MLP neurons of a small language model. Each row is named by its layer, matrix (up: input weights) and neuron, and shows model dimensions 0-127. Each number is 200 + 30 x the weight over its row's rms, rounded and kept within 0 to 999.
After each neuron's rows, "fires after" lists the tokens most often just before its 100 highest values on Wikipedia text that the model never trained on.

L3.up139,254,215,252,156,189,194,224,210,211,169,226,222,208,228,182,158,171,122,198,159,189,256,189,226,199,147,208,207,195,198,215,199,237,153,139,221,206,226,208,205,220,204,212,186,222,188,166,217,251,203,180,193,222,182,191,195,219,188,172,177,191,189,175,236,226,184,201,202,170,198,198,220,248,233,177,195,178,221,217,209,166,219,196,157,218,191,238,164,216,260,166,211,171,161,230,291,239,206,194,215,227,200,150,196,201,180,231,153,137,131,178,269,205,203,138,229,191,225,200,148,178,170,169,217,192,159,146,201
fires after: " R", " E", " B", " S"

L3.up141,240,247,197,188,173,216,216,180,225,234,188,234,162,189,215,229,183,173,193,169,148,148,229,267,178,196,208,217,178,172,225,197,190,201,183,217,196,155,181,166,219,189,153,191,196,210,220,150,197,192,241,226,231,197,225,189,176,210,214,242,232,167,200,257,193,222,242,181,244,260,211,252,229,220,198,202,205,276,232,179,228,168,164,147,253,235,236,214,153,194,222,229,154,178,173,273,159,191,206,169,199,134,185,197,183,147,179,186,186,157,257,223,190,176,216,202,223,184,237,194,169,176,188,222,267,139,197,187
fires after: " v", " R", " l", " s", " D", "ot"

L4.up405,196,181,199,213,210,215,182,215,203,230,169,153,181,277,216,152,195,216,255,137,193,242,206,173,213,194,207,221,187,215,185,179,185,217,198,200,166,195,183,181,232,199,180,154,219,203,185,195,151,211,170,199,235,140,189,235,197,243,228,170,247,225,222,249,161,201,169,266,215,243,214,199,172,159,204,180,265,187,247,240,118,155,175,175,198,185,222,181,223,161,210,235,181,217,218,200,212,149,171,225,207,208,278,187,237,223,144,183,190,242,155,193,187,153,204,175,185,215,182,236,192,220,207,203,181,162,235,201
fires after: " Com", " Ch", "m", " F", "use", " act"

L3.up395,179,236,142,224,187,210,212,203,173,205,201,155,201,187,200,128,190,152,195,199,238,218,250,229,210,166,219,193,179,162,226,204,240,203,218,230,227,202,194,188,258,218,158,214,202,162,152,208,172,211,189,170,204,261,186,230,209,182,197,172,183,185,184,168,234,182,174,218,153,267,230,221,215,243,234,200,165,194,194,215,179,197,212,220,154,173,236,144,215,242,159,177,195,190,195,203,200,220,179,228,179,181,182,210,184,191,296,198,175,181,254,192,283,200,242,148,231,203,193,195,148,178,201,223,201,193,208,216
fires after: " R", " B", " C", " G", "le", " A"

L4.up353,212,168,193,175,124,199,184,193,201,130,184,221,224,215,231,180,189,158,244,192,184,201,198,192,163,184,200,213,204,201,293,182,215,205,214,153,175,201,240,175,171,176,226,209,225,181,211,191,170,173,229,206,213,205,202,172,203,198,167,221,173,183,227,190,209,219,208,157,259,156,215,220,204,247,219,193,249,151,221,192,214,193,183,236,199,172,209,170,212,150,216,264,227,193,200,179,202,160,217,171,233,271,194,202,258,207,252,158,189,202,259,167,206,123,147,225,224,218,191,189,177,176,236,150,163,230,254,207
fires after: " T", " L", " P", " Sh", "re", " N"

L3.up169,180,223,182,196,171,164,184,167,204,251,213,217,161,252,182,197,216,230,196,204,181,192,181,234,227,230,211,236,172,187,224,225,189,198,145,163,199,185,220,182,198,217,206,205,200,285,149,191,187,254,219,235,243,227,248,173,182,200,181,232,158,191,196,233,171,205,226,186,220,181,224,239,203,216,222,225,202,252,231,231,177,202,149,211,217,184,265,192,160,256,181,238,171,169,203,297,147,173,206,189,185,185,187,193,211,209,176,188,235,142,205,244,150,178,189,220,140,196,181,167,187,191,207,229,190,183,221,163
fires after: " S", " R", "res", " s", "ou", " H"

L4.up542,240,230,184,212,214,186,222,207,169,211,227,273,190,190,236,183,153,188,146,205,169,188,170,203,186,211,197,210,207,154,201,174,155,209,201,195,216,250,197,294,190,184,211,163,211,232,192,155,220,192,198,234,208,226,189,178,186,218,191,204,226,191,178,189,202,272,211,134,184,241,174,171,174,198,185,189,262,233,200,175,197,217,211,180,166,235,244,226,189,187,233,213,263,194,192,170,158,188,198,193,161,163,218,196,182,168,256,196,186,202,216,146,219,143,177,164,235,123,178,188,203,249,148,199,191,173,157,160
fires after: " 4", " 3", " t", " 2", " 0", " 1"

L3.up15,254,224,191,142,157,197,185,224,156,230,214,162,202,159,209,228,234,233,192,175,176,232,225,221,209,167,191,199,199,206,267,188,172,232,191,175,148,184,151,203,202,160,183,208,190,197,165,247,191,217,152,176,183,153,173,247,149,261,208,184,204,206,220,176,193,206,256,171,209,193,234,186,172,193,241,191,232,210,168,251,191,241,191,199,250,188,216,162,186,223,178,209,216,193,187,167,205,164,164,262,193,226,224,171,163,220,165,169,207,180,221,147,132,204,216,190,197,184,237,229,281,161,251,216,229,193,213,143
fires after: " f", " F", " Ch", " p", " d"

L3.up455,270,247,212,193,150,212,192,173,172,215,190,152,221,218,195,195,233,217,214,170,181,217,189,264,218,160,186,184,176,241,203,177,171,165,206,140,237,227,194,185,154,255,204,177,243,249,181,222,193,180,215,209,230,211,149,139,201,227,194,187,206,136,210,182,170,230,271,203,207,226,162,202,187,161,205,189,223,243,206,167,191,241,267,272,223,216,229,192,190,229,206,205,181,196,236,190,175,159,222,209,187,207,175,203,196,224,148,206,196,198,208,214,229,191,179,168,214,219,234,229,144,181,202,210,132,230,279,185
fires after: "\n", " T", " L", "2", "1"

L4.up279,223,199,237,233,189,217,128,223,191,190,170,211,166,204,172,243,248,248,282,227,210,184,202,246,223,172,202,226,210,204,226,249,288,198,165,223,167,245,191,224,188,198,215,250,178,190,175,198,190,211,195,187,181,253,198,173,195,177,205,198,182,218,215,182,125,214,215,195,199,195,164,176,206,185,137,210,176,176,155,186,168,164,201,213,152,224,166,168,224,249,225,208,223,187,185,252,216,172,163,156,204,231,187,225,208,168,266,163,219,194,225,149,228,205,193,236,243,218,155,164,214,169,222,213,200,226,162,199
fires after: " bec", " is", " was", " m", "\n", "ite"

L4.up76,209,232,220,162,185,199,198,211,260,228,141,246,218,128,149,192,167,210,214,162,227,205,182,197,248,176,210,119,212,255,187,222,197,189,192,197,160,139,225,224,200,224,219,206,153,163,170,200,239,152,211,180,210,196,209,229,228,186,202,188,224,225,208,214,159,182,230,174,192,172,171,177,160,207,213,159,186,135,175,157,235,183,190,175,216,189,186,222,248,184,217,156,198,231,166,196,225,251,250,178,191,191,171,183,191,215,214,226,168,231,117,177,224,209,197,239,229,231,185,180,224,241,212,204,224,194,211,235
fires after: " p", " f", "p", " P", "ra", " in"

L3.up317,195,230,183,193,244,219,238,188,192,168,201,227,206,152,147,188,213,179,203,215,211,197,176,216,236,150,212,165,213,205,209,215,249,194,162,236,178,196,221,205,155,223,172,206,293,141,164,185,180,177,209,206,195,229,213,212,227,196,187,197,157,199,147,208,229,201,161,188,202,222,208,194,183,213,182,197,176,214,203,146,229,263,208,174,199,228,176,229,183,190,164,169,201,248,193,202,250,243,193,201,143,159,216,194,165,205,250,238,195,221,168,213,199,237,202,206,251,177,132,226,167,193,164,191,211,166,144,171
fires after: " C", "P", " P", "c", "p", "C"

L3.up252,217,247,211,133,160,136,169,215,230,198,158,153,172,179,229,167,178,199,180,182,221,185,181,221,221,252,165,230,147,170,275,211,255,181,142,217,220,168,203,220,236,211,209,169,157,261,209,240,167,249,240,228,263,183,202,243,212,168,201,224,194,167,217,264,187,178,210,160,205,220,197,257,221,225,216,222,146,238,197,163,163,166,198,204,208,173,250,191,188,204,210,199,230,130,145,240,185,193,214,219,188,161,236,159,208,144,188,184,226,153,205,193,175,180,186,176,202,196,220,256,208,169,222,201,172,218,169,178
fires after: " P", " H", " R", " J", " h"

L3.up79,179,256,172,213,215,200,191,206,190,174,181,218,201,193,148,222,201,187,219,237,237,245,194,180,264,137,236,187,189,203,219,178,148,236,188,178,155,221,236,199,213,203,175,178,217,130,233,189,251,215,185,209,186,194,231,218,190,161,223,146,160,218,195,185,187,182,168,190,155,159,208,214,201,153,241,176,127,220,237,204,239,165,183,202,217,247,205,234,250,197,147,184,245,238,183,169,252,208,175,181,188,184,204,150,187,246,214,171,129,173,217,181,190,174,150,248,169,208,218,187,213,187,220,207,207,191,170,266
fires after: " p", "p", "cc", " P", "P", " c"

L4.up623,214,239,170,161,190,192,197,158,216,194,214,227,192,218,226,187,201,243,171,224,212,223,133,235,236,188,229,189,155,202,182,136,191,214,208,190,212,266,231,299,227,176,147,164,248,151,175,149,175,187,149,233,269,221,208,238,164,157,221,208,144,198,179,238,230,187,184,172,178,198,178,191,185,170,187,185,244,164,226,188,230,195,237,191,216,196,198,191,159,170,166,230,225,187,252,214,159,233,186,198,197,188,179,207,159,217,178,208,167,154,200,193,213,173,139,217,204,184,154,191,177,261,160,169,211,172,247,186
fires after: " on", " 2", " t", "ed", " over", " s"

L3.up375,187,191,197,233,149,282,171,234,183,204,174,243,210,205,210,258,154,166,219,169,188,197,180,211,200,153,194,212,189,190,162,221,213,200,266,200,185,212,192,208,173,221,243,159,215,262,200,179,158,172,174,198,272,218,163,212,235,166,213,226,184,150,184,205,224,176,227,170,213,222,157,173,229,234,212,148,196,176,186,218,173,132,174,156,226,200,184,220,209,204,208,224,226,200,209,197,204,183,189,217,202,216,215,158,191,245,160,214,209,246,183,237,212,217,199,210,246,161,108,171,138,188,224,225,202,217,210,181
fires after: "\n", " T", "O"

L4.up420,173,206,191,187,163,240,113,208,195,210,203,212,215,236,219,218,147,199,212,186,194,126,223,273,213,163,220,196,186,160,208,191,194,233,192,224,236,208,180,202,141,171,190,181,223,189,195,206,149,186,218,176,183,221,236,219,181,208,217,156,182,201,172,256,142,193,237,164,189,226,174,192,214,191,192,150,183,219,142,200,172,245,199,131,208,220,218,244,218,257,220,226,195,220,148,252,204,259,158,160,213,232,156,204,204,177,196,229,226,234,192,178,235,176,243,196,189,168,142,189,203,144,191,173,197,181,229,177
fires after: "\n", " st", " St"

L7.up43,189,180,200,154,185,191,177,213,237,197,208,248,216,180,130,154,190,202,198,189,193,171,225,175,214,176,193,220,198,212,177,173,222,188,206,142,216,187,216,188,256,239,234,212,214,185,197,158,218,177,209,217,199,186,216,199,224,268,203,220,231,190,207,208,212,149,196,172,186,255,179,254,263,151,240,160,215,185,266,168,148,227,194,162,226,199,200,162,180,231,204,154,253,244,215,204,207,126,186,244,228,179,230,194,177,208,206,199,223,186,230,243,247,215,168,151,226,208,233,151,193,166,183,181,218,186,160,216
fires after: " E", " ", " the", " The", " B", " For"

L4.up228,188,237,202,180,140,215,231,154,198,183,213,208,225,226,251,147,175,189,205,169,220,175,231,214,219,184,191,218,225,194,205,202,217,190,179,225,245,150,205,205,168,255,163,170,221,221,211,186,202,207,193,207,257,187,176,225,237,221,136,194,190,183,159,221,165,226,164,176,162,200,194,186,243,205,204,142,211,159,221,221,202,196,157,164,175,169,179,238,193,256,176,185,241,213,189,164,200,229,230,152,161,261,173,215,213,175,206,183,140,182,226,265,230,205,221,168,256,201,245,230,157,200,164,186,148,206,172,169
fires after: " S", " T", " |", " R", " L"

L3.up600,224,217,246,221,169,151,139,167,207,220,220,190,198,156,227,275,197,155,205,220,203,140,206,256,244,131,265,145,208,168,164,205,161,216,209,185,166,178,176,215,219,138,196,153,217,224,230,142,207,172,217,216,242,185,205,187,236,220,215,197,189,169,178,149,163,218,211,226,205,227,155,180,213,184,210,180,147,224,188,187,162,205,173,207,144,192,214,159,165,203,190,187,196,189,151,250,201,179,186,169,169,202,186,178,162,219,236,221,153,201,136,169,219,208,183,177,207,221,179,182,170,172,200,187,212,217,191,243
fires after: "\n", " N", " (19", "du", "19", "2"

L4.up30,213,186,169,192,200,233,179,221,155,192,160,149,181,137,215,177,199,224,222,181,219,174,207,253,225,218,203,193,206,178,197,245,172,245,247,159,208,249,162,195,151,259,247,193,204,219,195,220,153,197,220,205,254,237,175,215,151,232,184,176,187,181,222,163,196,207,245,201,158,207,200,201,159,204,215,202,192,230,163,171,157,217,175,167,169,206,211,245,177,257,201,200,196,159,221,183,195,169,214,212,152,224,171,223,228,241,224,192,204,261,191,232,200,183,224,149,215,167,195,197,204,204,153,234,164,181,206,198
fires after: " st", " L", " T", " M", " s", "T"

L3.up28,230,191,222,195,179,163,180,215,236,185,193,166,186,179,174,209,187,181,163,174,193,162,269,193,208,165,202,188,181,113,239,144,202,190,194,207,180,199,205,215,200,186,185,179,245,206,186,214,172,219,245,259,250,180,203,198,226,204,182,206,204,207,196,184,186,192,223,185,222,205,167,171,234,270,269,187,272,176,180,227,204,179,220,164,151,201,220,198,166,216,177,178,181,224,204,227,197,221,215,166,184,224,175,203,201,240,214,149,182,252,210,185,217,176,120,130,206,195,142,199,162,191,228,186,211,279,215,250
fires after: " T", " C", "al", " R", " L"